From a checkpoint of a small transformer trained on Wikipedia: 3940 steps.
MLP neurons of a small language model. Each row is named by its layer, matrix (up: input weights; down: output weights) and neuron, and shows model dimensions 32-159. Each number is 500 + 50 x the weight over its row's rms, rounded and kept within 0 to 999. Numbers have three digits each.
After each neuron's rows, "fires after" lists the tokens most often just before its 100 highest values on Wikipedia text that the model never trained on. A number after a token or word is its count.

L6.up364:550513422425451476555462568429495475482532500489596615432557520398529426479467463530468550534558544433544422477497539553545512455528525483476511439448359464546509469470504417458449458529583515537554525449453503488484396538487431513477475526488529527521503501551423460434437569580537536464539541590461507489568500463550547539545465538542469441578527465548504570523495589484528422539560
L6.down364:461448548495571477449442491538479537519470489529416538466535510461523501482517464416453630478478564515567535526494430542588553474416500382461546452509500458551436476527571544556468474519401578463478447516516534492495523488474371454473491511514424539539475549440434469496488564525499482461485438456557541627369539446486547582426448535556442554534407485502554485514582391504503508489453
fires after: " 19" 71, "st" 9, "up" 4

L8.up319:451557442560520503442452547639562437482557565536556518468526495490529445550528457516444482494430515498492468508525483639525491369490454463500492542494546425542513431501499490492446468438477425524444477521444460516527518557503556486410494537525482565476486572544447414509547458407493596372467513500560465540478542458576478458568451509505579504520489566528565547497534416510550461562451
L8.down319:444449443554494574554539485498454510477423518530394513569549514477470533446486572501502463519450491531533471451410519589509414544599475412437542451516446424518555550511398558490598626495539472539490486524578488518495435538528465482637477533511463499437573429496577505487476475494526562499554585534457465397530560483541446501541505458536536508473515501536602478476469575507495552458475
fires after: "i" 19, " f" 13, " c" 8, "ec" 7, " H" 6, " p" 6

L5.up302:523510548460496503516453550505561479543484619487490560615579545479543428404445567511472591469452555435572432436514447499517521483504474479537534530491520461474485568525518579494462451480520462471494537415551482578504433454499442510394401489444485516528455460467563544522521500591573559473509453501496405460439493492397337515430585599436481505519543525533453491586523486466571502567470
L5.down302:529580494522515539509514557495504420510559526517469496580474550448557475405484504527520482565451514495506457622466527521598530511503444532441454481508578532459519490485444506510533389507512494566472540433462534586548460603419444447457469536449513437586485487376485478429473476419512481498500522436572484531510565517516492539587430578521431496511623459531498538509460499547483461535442
fires after: " P" 30, "ist" 19, "t" 8, " T" 7, " St" 4, "," 4

L8.up328:461514426602608535424537384421552494493485440500458575482491485387419512451468486371508452567544595485463489459489520540514471402482604588492527505589467474548449536551457538497471553533504543602629479535477502501485481531474544475558568540349538477544505428446416523499473498513498454474499537527547545470498435606553481365521482525444511502462566544529543567402470544458476495551478
L8.down328:521468535496489508460454412451452473504519541397446497522508481511498448529535494428554473503513477508518457466484536505522530588494491475567461472475410441537562561434556481520634462474497436517511425458469499499600533525493431512455497527556534474428659520480545547566452490531495464524534382502472548516536580449582492488546497551508476542498470442577481447594534438439470482531418
fires after: " a" 18, "a" 10, " A" 8, "ow" 6, "end" 4, "am" 4

L7.up232:516480496527472433474598494549502441521503506550547431432482510505498500548505563439458456492575486422564484612492481507455474466471378529524483426409527509492500500504580468458514440432572537508551441549490492460565490559461442498494475545447414461596469518473394580579497458577481508493530460386527543544515471418509532444472504516568607498606435549486490461510457501499465517504490
L7.down232:468524478494559501541419486467522605468434490494540547457492501478482519534511489545530561537420578564452479445496442449519471549452525522490581453488516487628484545527476531501425605461475516453603570432526474563567503523540514462501535471514442457443476450569439542574534523541462451523482530550397531500529524476539394494462538444431477468447540434510454520466502479485377411484485
fires after: " b" 16, " St" 14, "am" 10, " the" 10, " m" 9, " st" 9

L6.up348:413530508500443504450493513551451510540513470518450568508502491432440594479568479502510486489576531417542518518547445534458440508529493584466409451471514550510443605514471545458491621527489470456464470535486534546502472522551454451432582590500548516519524478529561628509492454488453484510454535489333485568562493552464522454486551578517472541557402514425519475484533475496496453456466
L6.down348:545527407497544507515435616524485430466517504630426602564506510542459492543505521531551524567513555542524466528460508473497475523448515429428498509507465508498570439477526431496478543461477537517482523550420553499463532491448467544405459517578544474481457489428526416376469519562522419536551448526535523538491474477542617495465430478524578452378438449500425528564496519505414519507588
fires after: " M" 20, " m" 10, " h" 8, "in" 7, "er" 6, "a" 6

L7.up329:519515515504507455533425487356529529480562555401508512556530472587495494523509452410572502557545501622404606539491489643563478510534417450572548609527478498527445484525579527456538448521530455515511523401465478607511481496531487483508501555528550492505480480511487406545541488412392457541489524502441520524481485508504490523522493466412544564539445468504581510440558721451491461424474
L7.down329:497548534483499541492428436378537444435505405527492433522535560507503483530494533473412387408514546435549397469450496483481578470478414507514479484417422577535570440529474499469541410504531576472569470489503455607465505587555543485564507479547551519431474529475511453473504435515485585566487557556454484512536531457468587554572518475470582454507487474466551529588517392509466559531460
fires after: " " 31, "v" 24, "re" 9, "i" 7, "ri" 6, "\n" 4

L5.up94:504530508562531532404503444485489532535600463494507549492434490506558472464677440472570458492532519562438522551437488587505545484528489631500458463440570531400528451487509439504556467582576509449546482519550518496545568330365571518546476509490481518499447500488460389460518436436481500516479511434491532502495500484516515467482533430372523480480559482452546489482505533477469474485395
L5.down94:550496555451486460473498525474563512492461501505500544471536473552495545546524592415538494522468495419451491476530592628458481453502442561519519538517544528480500417547451418480555462664526480439488554521412476505447436564506586552474488511427486602448497457455434434502462527459465489444498522515458582455563534578470454547458528463499611464490503465564527478470499568458347510536513
fires after: "\n" 98

L7.up242:456574623541491450494558493520424414515450524380455484510526477501559488546518495572482508578495534558514504511519473476457472470481535584516506528496441524536589511532515471445430411527461541563532457533581494539549546499534519550527467460546491422467494491486505463516535430433513479445500500396579545463470515527508484558542528515457489422609415464535471502515587489578462471554533
L7.down242:545533483469580530496494506433496458453502456538568543543526535485528490502521475517532540554507548429602498510542427474493530414499460426532528485515472462453418508638476605502593471618537477563499498516487463537493563461567505451481511459645468516411560485442492473447466513547556525546421587560428605494553492423517431553465489468538562450520460451482597530482544552499458399438487
fires after: " a" 19, "p" 11, "o" 9, " w" 9, "h" 7

L5.up306:534495573497614377470603389578427558515491471516422567516511489503573479634462576470600629587421474541439506455526491469455532473432511519560467504542497510500391561403506488518410510459420487540446487586546374507464491484403437571564518441428512480530523528536554452472554534497452468462456541571487584415481512521542455500449406493557486492502558436545550483464468474521540589424564
L5.down306:460450456574473464495539569513492395482555551542510482591471459489414558383413528462466555481414490611506510494515424526474542412540543457494497540530466476529559528483516528458460506488484511433474474451537500466461542418511504427392483501553490557471511581461537565527408488555523616468443469433504398404476496485484462510596509564482411403507450586578548527471494509558521500495499
fires after: "\n" 49, " C" 14, "ic" 10, " (" 5

L5.up171:565457509522458472552463498416471509450571412511477601432480489572595461562566553445505554506508469548436588558469510469489538523483513385441407529537534438515449512478593550460519452442482411537463473473463467570619566553340436495529482509479422492526467483532499497507542495517517487488443577471550504538538491492557488538519507541520447437535503454472545502459428492528495482476483
L5.down171:485542484453490548543550502494489581560416512486518520526482555445436495393551514398405493503420527591433448521481524538472498394501510576540539469464509504461535504485509513435450485657526483402564469549490564431504416482432503468621536523540456416490470443528543415484534528472421516454519552487562449555456541503490544429502530478553460433504584468464508530553563589463536519451486
fires after: "c" 34, " " 16, " c" 12, " the" 10, "v" 7, "C" 4

L5.up119:495526545592479505557465432519452533535527476456531479435460538511524513463479647531491473495464490500593505456625482442478483559469511512530479553481511499479510517436520570518524581539506520405529606444522543500532469435482444485534464518501598503576489469587630563451531476420462463481544506490440505489486459537416386461584422490453555565444489492555519542435532512517455556507502
L5.down119:559423494459571418342527544428569536460401429470492430549563425548572581504506435476472481476513468524469570532425540501460515496610468450552482487538547469488479546615547429471501434505424457590516443475493496453406517608573499471521493500515471534474526528403408449484459422526497471491440474536444475507571550499507535461463540489533488453577548525546508437577535445516508454437466
fires after: " M" 21, " N" 18, " H" 12, "a" 9, "e" 8, " T" 7

L6.up288:525489438477558559427430549449458480457503522447421545511561516390534503512502506490468400562494551591429518510473514525412420475552502545495388514501520569425518504541528572500452411579525551509482400526444439486406465470451507527433498483491507548468528559588550546462489618472498546554545570521401529552456541465438488474508496524462484468475380616559571472506576405555466401540497
L6.down288:600488539423512515526477405468498537557458506577504486543433547557593523604443498525478488518471549531568502517505498465441530483525451491529413623492540445534506477483458479477552593525493491544455512463431504530533433523528533412581587505446458599614507520518474401470478419527463558477537455449546474575504552534442474463462475457426577520485558474417549505595573522594470509509528
fires after: "ur" 32, "r" 14, "er" 14, "he" 4, "n" 4

L6.up375:481529499488456512525449454552491391521530593446456461567511439523591544523488596495531505589609436575475530475593383521497385538534457498465498478499523596493480556434420454526528479446459499372531470479419513455587452470461509460490601605532415422487417375451495565535534490493485543495444421513521584438497546433563571477452454492517504497491501489495519598554472437458435519555583
L6.down375:442571495523550563494417599493507542452465502507562517376493472523463476517451482446422486534439520474576467431520499452531559507477468566510434499418495543459485490476443557479493540531569479459556503507509515563515588516569490511444469431479501530592569541511553580550453468438469509470482526553408494513554500461481529608489583512535384549578495428461543507515614627478474442470427
fires after: "y" 19, " the" 17, " m" 12, " The" 12, " " 10, "u" 6

L6.up202:515556485549471517445447508465476473550573511469440430547591522476432500428573523432465467479559526504545507381510527506459626467529452535561594469472467459530492488568433517559395480519490472524485560515527441507520454429640554553477437522503488485476584371471507492475472549547517465513539506411557530570499521560522460488596456543376478500493521609467489439482483593408483539536495
L6.down202:490492500458539484518436510518466542471426586520410513525483500444590537476395388507458485485442471577477557528464463546531294475510542470494450557523566553515585509441506440477536476583473510465533525526469523432522498569439476471516536492502519525535488530500512670414539505502512516577537546497478547352515485518578620514448506455507483434446461415441590566545531422537441494480449
fires after: "ow" 17, " re" 17, " a" 17, " ex" 5, "es" 5

L6.up378:429497485519485428478451500374563465452478406518533408408505471434435523628495501549505522469444450476463561450457478555455443526521513551551512490544499492484457496553487505531602432421406558477462546518448585498544493540486555418574518446502565445589538491570477591472506474528501525489442523546469598445542517485449487420461560611534580500442436512536463563491562558570449466559447
L6.down378:505534549518487543444538510561561579540552579436502500478572512570557520445418436405479493553518549513554468589484538488481431570473461522551494514373555515493547447486471499437488500544539500495453459526536451440479441516565529608551526518554475512430496499378489487505458531437491462529530542514454446498468454544491513563558562498510461444495668479451533507454459434515570422433525
fires after: " E" 18, "r" 12, "ie" 9, "n" 7, "ou" 6

L7.up83:452526497439534512540556526457460433423495559430526476438503459446508516486505491465487548466539426499498637460603570501479502493534484550522518469497533460458564387494453577439519514537505536478526482611475440489412479471597507495464498475579578474498513555482467434420487563544453526612563512496555563539472474550442502442596500479502482484442515535522594500510464450504454452483380
L7.down83:476477551490492535460572441526515609466509546537541468528536533543540611454497482580534462581365463476525537401375557500420582449520425422502553493466519512562533507456514504441509513475548483415426425551415543428449478588433594555563493516506501472467557502487439536487557537518469537379453520502434458493473575457543608479461491469471546464442568433485446497509544422426530535461605
fires after: "ou" 23, "an" 17, "n" 8, "ur" 8

L7.up351:486595513454561438448523414517583472441446512422574546559462468547469438558434517501482541602461520602523506559491408582373444591570471494499488498456395440499513515456589468495527521480410571457421492462508462451485551549514573523519534518482488492563409512514461527512499555430514527505520527606520447498515464540461531529477583612508469422503505439578450557454553503508555494524475
L7.down351:544510528418495542515526568460495533586479570577473534466514529467534522310435426549539511461433452376441542466512561448571495418516460565489544548537560532475497456484448449502582508460536422615536570476467492538598560508495540412515493503504556528474552504526527501506450444494400417509429526511389545443452413460477475395486454558515542512495611532458610521528455460540491540395590
fires after: "a" 32, "e" 27, "u" 6, "av" 4, " H" 4

L8.up356:490448563496496528504579508498442563447451542499495541461467531454506521509411537578551386554423440487556515434614501458570464517434464580559514492480454584462585479573548526529433454519601544481493467465445458455473437612452491483385399485459464398456504506496522500464491424508475525549465565448445535518574524507525441536375435470431501599543432554481509490525487472568514500444549
L8.down356:510576518533491493551474454539441537450615529485501471471550544593436524555464524467553557457456508526600460495468501491542442514446562445517518426541387487464537475477525378468440507481508522505544497495579462565517537341526401517524499509434504585539529405493531463509527511488441544505577441443440408643466510500527521497521470467529515511451588561542466522533525427499448466580466
fires after: "p" 15, " th" 13, "h" 12, "," 10, "in" 7, " ch" 7

L6.up0:441466437441600471546464399426569385516523511527510562469539584468431481421531467458463484457476548468530480515519528452488492482452548503516524531481516539546553516511464519517461574506509494532511466503399527508502515596513513596554448583456502601497499493517358507583477663508521489506502434535517502462477520567439492472407473514476476426466534454473447540488528585486498418441598
L6.down0:531477555469524488487560580525465556483455465386520483556529493493537530644422473573523504462524516517534530508465455453470452486574497510538553463431547362532387483463565437533472590529532590476424543458484599539469466476496522507404548476435465561557476553473583529474587450573477482396406557488551410581498414449562489465551573447501431552544435547450520561506557482559507564496507
fires after: "ow" 19, "an" 15, "on" 13, "at" 12, "w" 7, "im" 5

L5.up375:547553419482474555424449501518466390501542553582588469511421430533465440508379527506497400534513526508410519498537483575546495507523487435482491530460404437520593525475485477587471517483494597444510476514492468447570518569523438529579458455474501476547434462510561524523542505483497443531499521475521559529487583462591460461529466492510428520446556475407534494478477425612533477545538
L5.down375:508486587484507491427512443508541556442442551463476566555518508500477546445605491476551495454458503441547490421468501509546447502544519545586505519485559587546484519438460521435567525527448419506521513423535559536498502389484461494488548506535457500524518578581505372483556470469533566550532464484442447544480533463424537586562578537465539450504503505495436464502424497517470400508424
fires after: "u" 32, " p" 25, "e" 11, "p" 8, "i" 4

L6.up113:486484471420499508497492475537506549503566431511552422421566522444449561499534410462409590481469587495504495568559437520566391535521528460393570525460459492482538491541537483458439516481533457454393487465490479488476444462442481455539618583532540461486448489585549539509548475512470617502543541606516463540587423563477470448552472517577574484593445519555460418535462438459534486450529
L6.down113:446527537525381442544455489478475429431517489497487545542465445515508492558533516547601470532525457477563438420466560471467617491533464620539530449509528463529492519357520503580531441585428572602594536467500493520534521532533487513445461420494505563527465532377491538448518482521483523470396444346537529493471511538587477550514455459463420545501584575456482567520481527530540517514527
fires after: "w" 19, " B" 13, " M" 12, "r" 11, " m" 6, " h" 6

L5.up241:433529469411529545403428512508530500457443488516444397449540555578559495583493587472454519545521412529503519593513483537483460452439571477414554482578527503513525449549394558484395492486479450459552449434523531508562441541471501421526521590491486464508490427602603481525533475459515545519527537494488477475531514485538530364533536570399441503600567522488495525494527480487445415476493
L5.down241:505450463559472460595515518473533432479529525398531460510477490521428541418570413472548503383483608547518525438503486463574494549588464553534491531502485512449462502533547508499493467470523518571459550520588453515405551495560483519469512495449592562528508600399427472515508507568392524488452485565595498445528501583539497645504463467514534528476378533507453491541586474416605524488503
fires after: " " 31, "i" 16, "u" 11, "om" 9, "ch" 6, "ic" 5

L7.up50:533516494441458620570483523482465503521460526428505504476499521548546467565472552515461507482478421430529568494537468528424505561510495614532413570505457550479462475538593491557575555507562593484485499548528593486476490544517499479506497481526472497500497418492471550528531443438512542624542584504462546494573496437483384478414473496551516616574435456580509489467567514548500433490566
L7.down50:498533588451571461472462537560485515485524451507510439478455477547398585488525511547541407416470501478450545464596421536502389550446493447512533437509488458570525591431440474377551471531474450383506510507530500450513481520528558447557528576521542575579613550549498512479531429518467529445465428567628482476471482533460486497549512470477539424381519505445564471523495505510566478569504
fires after: "e" 15, "t" 15, "o" 13, "ra" 8, "a" 6

L6.up168:437570582488524524467507374464446412458441545553517487504538548516462585463437542544488503516546470514578556417474463493457421590478440586506505433449495510412532532505550523454495519471460374427501512540511507440531477486461506530552458550572499609485601579480458536472521590428453521565477541453447524525534489508606430526473520545496554512395535527471526517455479457509522531534502
L6.down168:498548480506504424464509521466583536554503483513484462437491518395622493417502493431496452523406540495424552395515547422542514508500499485399553603569406551548473500403414425514520485474494493451430452494441473479562466595447623455438515465499486517527564523444493512467474495519537538529393480544508586483491508519483587466461458490438514513524557480485517470560544460493515446537396
fires after: " 201" 36, " 202" 18, " 200" 9, "o" 8, "as" 7, "6" 6

L5.up205:451548529431517514484460378414518423504517533482560465537474465519519484570518568488453489420481599473427570479595500547461449517425525550508552630469442524499591556535542470481501514482541473467529508429577496443520429615468534560404494468553557432472457511441574502517448536467442481457399564420422522566488462462504499517536533518522502521570489492504533578447497414511459468513575
L5.down205:535544487582517524511507458592488529406475493414484532465560544431517482460477405496504480583492503473610407508432477484523547521589458519546528397517453463536464466521485551468589466525479541469536448560460519571410508433553483489540456457524528672489612529637463508478482559516520489520553447535504564454458454513410503487445440412472522565437535458485456516520458460521499495585423
fires after: " p" 38, "o" 14, "h" 9, " T" 8, "ot" 7, "p" 6

L5.up332:508569509480501588435501552404516482544515614453458428462605547479487495460556482514457522412519472538557431551534503545447481528530473533464503453558564435456515492539469473487504516496502519463494474482412432388470559562446525513562481533442547588468574444466585510508468537480543594485519477515539498497506467541450516467489459577481519394529539474518634517442500463637517470531531
L5.down332:428429490504556534593429586530471513525519436495520589437430461462595473519546515479495405547482555495520483564404458426603482403526479442510453522402450536572499523517537574525563521611462476502542477562586510581538490457518520433503498381516447487499519577460488501424507453474501452507530498431497485555540471492569451571490554518528493524443500568470418491437519464515540542406528
fires after: "ist" 16, "a" 11, "j" 7, "er" 7, "n" 7, "is" 5

L5.up207:523526453536549531501527477432498531557485451395477509530549425463544541558489395408526531561566431609532422507466551508517508467501442477439477567492441511506586466462490524612512513528484483490504584497536473408456493492488502478558425464583592442472516368540555375565506429429565488487479482460524497553447527510521459551474402523499453580513468487583525510466476553420443549502618
L5.down207:534500557486505512395451559441487514507502547619448559457490454575463465480399586559476554497578480483455593526548438412490482471493531483519487496533523510507538565490539402440482433481466478500546481536397443438514487631440528490538598506498418485524446558447554514522490500569468550482434551555430500481621535455554567442451545474456546456574568471459448562533522472520451442568448
fires after: " a" 26, " A" 21, " (" 11, "A" 6, " \"" 5, " re" 5

L6.up145:434557471433552506466482539397425463523483559533516504524437542541431617471474479522620528563492454544479513601391327581449552533493534577507482508447444510515444502507530466434548528495352460459555514493419492563468506438498531641498542442481466461536358502510557433491445488536541592469527560458439518484482476516472576488453543496420422527536435509504508560456484489507504614500485
L6.down145:464539521482422475535554436555572508512466504514421590474581512463555428484553508519475453371524592415568476451514531538498415519519457494517555529523521517470549508552498510579478480480514469496484408469531502508417414499506529442523401525504520563477498420490465507476460509434447386530492497482626522452505554409541403534502520422533647538485508558463524395454501447467431581482500
fires after: "a" 13, " " 12, "ro" 11, "." 9, "-" 8, " al" 7

L6.up71:598551515360536476438451379463548518469579578519512503474408493544479442549553604479430520687472550528509481477498464483472557534494515503451470568460467485501566520494482523520517501549503408461451468562530491437515536511532584499493466509519515381441427465482492451529517591412466553449515531472529544583404483500499496446462498515439487441452543547497397490418526515496549482535481
L6.down71:473433396553487480451563564471515485591482376440491485478586470440409519341435473485552557489408485492423540517492490509480536497495497525538567455616518459452433518551502653508501490504455537583555488566504551500539490441600534475425541518466513630565592541527489504504485456546481537476394452486460485454514476471530512519518452472508501517454469469477594501544493472414569471528475
fires after: "u" 28, "r" 15, "e" 7, "o" 5, "ri" 4, " de" 4

L5.up313:526552483413543466492514487500485502383488467566477528462473539511480551427519488510450546545548547489471643536479509566518506555505588537429470402492415460445596507517491446545530474493560505535456465521464499598499596456633575520515465530558456501547567517602459471478430526474514491497505511525592464490477442542355488526483531491546450528477427519516435406509523421442408450556493
L5.down313:492483435549438482545496516496519492606439484432527515632518509416463427543530461511485499435572473481575398536452428538511505462490474450583532556444555462509447491521481511498443528513491531395518564402519507372473450449487436470450590547422521501435514440446562481542532518534398498500466525494500510474465507482585432499554459465487494487532447594433536594443433521507572579504524
fires after: "ir" 19, "on" 18, "or" 7, "in" 5, "im" 4, " N" 4

L5.up235:546532497509601537480463501523426554537533562485600610521453464535580433560501448541516480519511439562509501551498555533399474504533468536525445572454624502511484450556483465528491432515591581517515572460562409487588493466489470468568476515538470529495437428561484487439580459523491520519487492468431551495535433515517507502425483431495488477579468529517519418583465509539427457465531
L5.down235:579428548503413490503557475447417621549544462488491507474541532532537549522477483499491439538497486413486532579476466501488561462478441539501532398503492479511563484509540530524494577426602421555442534493481456463508436497524478509458480555488486594539528461534527550474415541421470488576573645576418550423500500568528552493522475476453588535433467512503441454426499461482497489501456
fires after: "\n" 98

L8.up197:543618457521547431381574519507548465508424555556495518552507558510498466458531474563464493412493477438382480570478510600367636573523453450472475519549514501535569534444559498492487491505493492512474507537524535482561464531507431497503553541535482486501454521326530535505490549603584532571507508495480460484471511567478460507453582504527502478554570476479458453561512462514506414556541
L8.down197:569441506448469522602533508514517547483570417570503538471525472461471570473513495510502537573533472501475468526474554522566464444509500559520510549520559483467509446467401438483615466555505516522489539398441391503428545518544540490492427498444538506458530422637582455523534487482510490507512501562589484542491386481501554469539518544450435469499500447579566499515575593517520605445458
fires after: "as" 13, " St" 13, " f" 10, " P" 8, "i" 7, " r" 6

L8.up108:490591518535547494471430484477455401425469549412560563520447519528557454452489502519398538522437536432593506511479538665625449473489475503554468528532450576405464492485455559409428548517522446569416429525520495516544485490551493509535485435473502537516509451484481500601582493505508538514530598387559443468481526587433542530552534456475476547459572492535492542475534577464469625575481
L8.down108:583559409523447587520438592535510521532527511576529487571520502531503515485455435512487435488492419452530471528461436486488508427459479613493546547461502503474581562533496388562464510631438560487512471428465541445568532482534448466476456464526610493558480562450536565487510460416459499427528490453501558491481456526514415401430540530490625444526418509520427436511511463540594423572545
fires after: "i" 39, "o" 7, " " 6, " a" 5

L5.up79:538513562452545567423483372522498544554536444486515459489491500503463518378468517492469519485489497493466512511525491505485328439436548566528401519531515443514585475511504490466483531501532456436577593473405457642510435462376467516485539512455460548577532558526518562515482509518565478571504523489499438613591456570458401463544478429612448434533498509456582520498583563383561589472545
L5.down79:530490487483418481548518597438442530451414450551461477640478529430500414566560534553509488546493540417523562511446503531487590474564381466446572476563465572468452481499517484551496418448400555511486410493539609563487489493538503497494500581552522478493489452478492486463456460514459473412511446510400513500408526429527591513531487565501576495614594454488436471502488470581435565413557
fires after: " " 25, "h" 12, "a" 12, "s" 9, "P" 7, "ar" 6

L5.up294:553481544502521404363473509490454541482446538509529565491440520414456590586536565552455371538532468454442503519517490538547400486503559594474487440462591526504400508500462437468562504481472568469467537518504463421377459500534455528484570535475497495566522562478458512463462550518522530594552551503479537527581501576473478468421509506596524472470520489508582603472431499542537559471453
L5.down294:471517499527566566542588476501536526474536496516428456453469469424546573500476519460439557562524473520439561464586457495423468440504465480458474492636474485513512579540426547535430463516554357428461540511544438525541516451525507497470427514516542609507431432461547494560485450492464531511365467603539551470524460477610480559550493506454548472546500512399531482577531451493490498558448
fires after: " 200" 18, " 202" 16, "f" 8, "8" 8

L6.up35:463561540479585557548415449483470641457522571534512554489497459481550585478569464551509455488537472512498527514471548521529486528558523541467565533520456581497499475462449474507465590515528452486425511572535474568487452472500549491477491515496473532461606487484466515455531483542488524395509515506417417404509443514468463555536448479478515499478522590498517450438375523537504555535404
L6.down35:508426488569531476527532606469482526501567461467480536571528466482452501543525456507455494508419554516430475447529538444477500519404496554539464590468452608417505532435582534545458444462509547556463432507534571544418548524536499576561494399452514435520478434499479453601471453427581498538515451446470497563495482505519539449529517492433569417530498512538457549500533466480477520465553
fires after: "p" 34, "i" 14, "h" 10, "v" 6, " " 5, "r" 4

L5.up265:466447546338477436521476394504434483438438520525436562473511507527495541467480547425428544467504469566418515575514435474481547422469475588500470494481441507490525520542547686437499457563484492442535529504469522549517545538471491482473605452485445457585396486552576525533476486484525393427595554413482522508555477455517505501565488530475502467539460548567517471464473515519444429544502
L5.down265:431511448615468473480522539447576491555542474483556502527441541466529526524480523551532388483447482483549535451468572513469430576613441479496492499548610496553437471453474371548570533519517566571545576483591538501480421529509526574503424604462544528453544515380467433456489458473443553525487452502434513489402532581455437570420530510531534491523526486470502509556459465546475554400509
fires after: "e" 38, "o" 25, "is" 7, "-" 6, "." 4

L7.up348:549551559498470430524509526451440475463538504573510530602555432525469515507585443518358485546506552567541574484531522573515454516479452496559539552460448530489543461532502479427455498509530584434444518486486624389491437522500458460419464521548564574503487482509459513420511518547470550472533452517511571427509436512515516583504553490539511416525510494563495393583514494486377477483474
L7.down348:459510485434632476459449474480524587578509491463459556540554609551493497475483561462597478552466519546467482477448549499542534433440542493418509432509500471459438601502545427604514364605458472522486554535494449509472607474466438462476572579472505459475469426529522413518528494452492476559452508569546426493499534464441497511520502504472569573592476446535497463537477463543448480563553
fires after: " 19" 47, "n" 8, "," 8

L7.up330:503519558470478436510576466534531486513495508529554471514508544509521514550465501585430490475525514367467446419476482492366485555497486538520509472490503533431490482567502494579528487461529549464426585467442573509476337481606478562567504461461443457480445496465454485470492451511454549431522426532477525512483533538511544469548504539675511525524512554641512595519499414597449574469483
L7.down330:425478469503556386473532584450564536612457476452418454496587516401536443413464469435491496493438516538485503549484558497536522467542493384474590544405489440437451510463494473494482537501465483445598429558552455494498583548512377514557449614484464503453492485480455470526507588513532458489449425522473465457473442530500439440469620455434561487448508512547433509511387550512459377522572
fires after: "n" 17, " wh" 15, " M" 10, "p" 8, " m" 6, "r" 5

L7.up163:405419503438528448569536511485549475563495555485511482547515394448533522467492486546488468576483411495470493582436492494483378584536547592425462465471494452457480465499513468495368494508435493407463447468486568468451440528428459572491489505524457517522481561468526495529470463441522488493492512517511458487459599484543477504558493606569467577575565484491514489554505500509563545536479
L7.down163:557506419520478567507538470479488475555503496476547413518500583533503478567503559438567559480475470482505471455529481453518588460544445483599478526551497539549569479540437518513528550465573429648503478556506432526530559501507444449609507459573526415485495499502476484480596489507385465553506462432476521454545437539519513457412478546505488550421484527430399460416484502519384458462484
fires after: " Ch" 21, " B" 20, "h" 6, " M" 6, " H" 5

L6.up105:560523515490490566485447443537480397589504476448512458473458473498503404548498571495486470601533505456514492491464492464471430431432536431583601516469411482448543459474582550534555474507501505452533509446541430484508476497552496493531504546456498496539440545535531535424485564438547527534403527512488412557512567474507489444473533512625443462482524496432457592581656444619529487478496
L6.down105:552471447428455451486522477536547481560455519489494538552474566487565500629472443510535461475538567490465531492395618551375557527449509557395504481477521545491556461422489536499524556463505362542456522370409534455483486538462512517506411419547540500474509457552431551526479538500448531471576504448531515468480554486561538537584498463460542497472557556498531443434310480465504508521486
fires after: " " 32, " 5" 7, "o" 7, "P" 5, "F" 4, " 8" 4

L7.up216:519554491510510416443469475474465468457457519469544524461556523456512565546617475429396459562563384531466450519458513518481491394488570482516526591528456449511532499516515505491420501458425510510541563643431533544555522472421487538462531558457498486564501417518514503561579542515478427467533553410556560455533492473553435467446504517542449544531547497437561517455468515547501443532530
L7.down216:535511456517502590517508474420434408550490474512455549557534481496525465538444499511508464503547488512468602423407509447478479530494395460455571565564597567465576479510450497628516486506643526539533453396534483462526473574533510462469482436619450535407541555537515556518518491508489446505559525501446433484476469449512519513511448550428487498489402475554437492517562431542495607491431
fires after: " 200" 28, " 201" 17, "00" 9, "B" 7

L7.up255:490506498462372606482538482584517501460501570570631494445586494442477510564431515575552541510435551577500425470448436430456527458454423457566537487463523474463593447439467495557543524480510488484443556500493512486519605423516423472509468499469523473495543509568520589541556543493571459440496575412454491550485534499481504452580565480502422456552508450512556567555546392526546528501506
L7.down255:541497558418448455503409483425468519517505455456422471505593587546551462515497471425477405510445477505509556490559568633517482554523496667460450505529443462448451554510495473543472471490429437419485457489622455521620481491475582468511495566591546553564498487417462494512433516469464544528505414554436563487446459465500469554485529516548549495461508479498553377431549528494430448479528
fires after: "r" 28, "iv" 20, "e" 8, "u" 7, "if" 6

L7.up86:460497544423551516483472511469448427477410573486506485416549531514460560471515508470426507477438503595549526504449486469481457508450466478511509457496434551622553560505435481552566522444463487540498514608548527537424438575570566574478359521448461552540516460557571532575476504384473448472510488409548471427545429526559402548540537549454466567481615478447476458526504469471562556530507
L7.down86:544519478466516502501533478475453396524561549475564486555464528593524567541538517496508533477479456474517527391477513439473504437571528594526551513382545479438438543516533449475567423509502465537487440443449425441513517457451445433508510519541523439465516512489522504467524405552467415484505538506432515530494470585471575550522570446545506523364378501494647625487515500452473471504501
fires after: " 200" 14, "m" 13, " 201" 13, " M" 9, "7" 8, " in" 5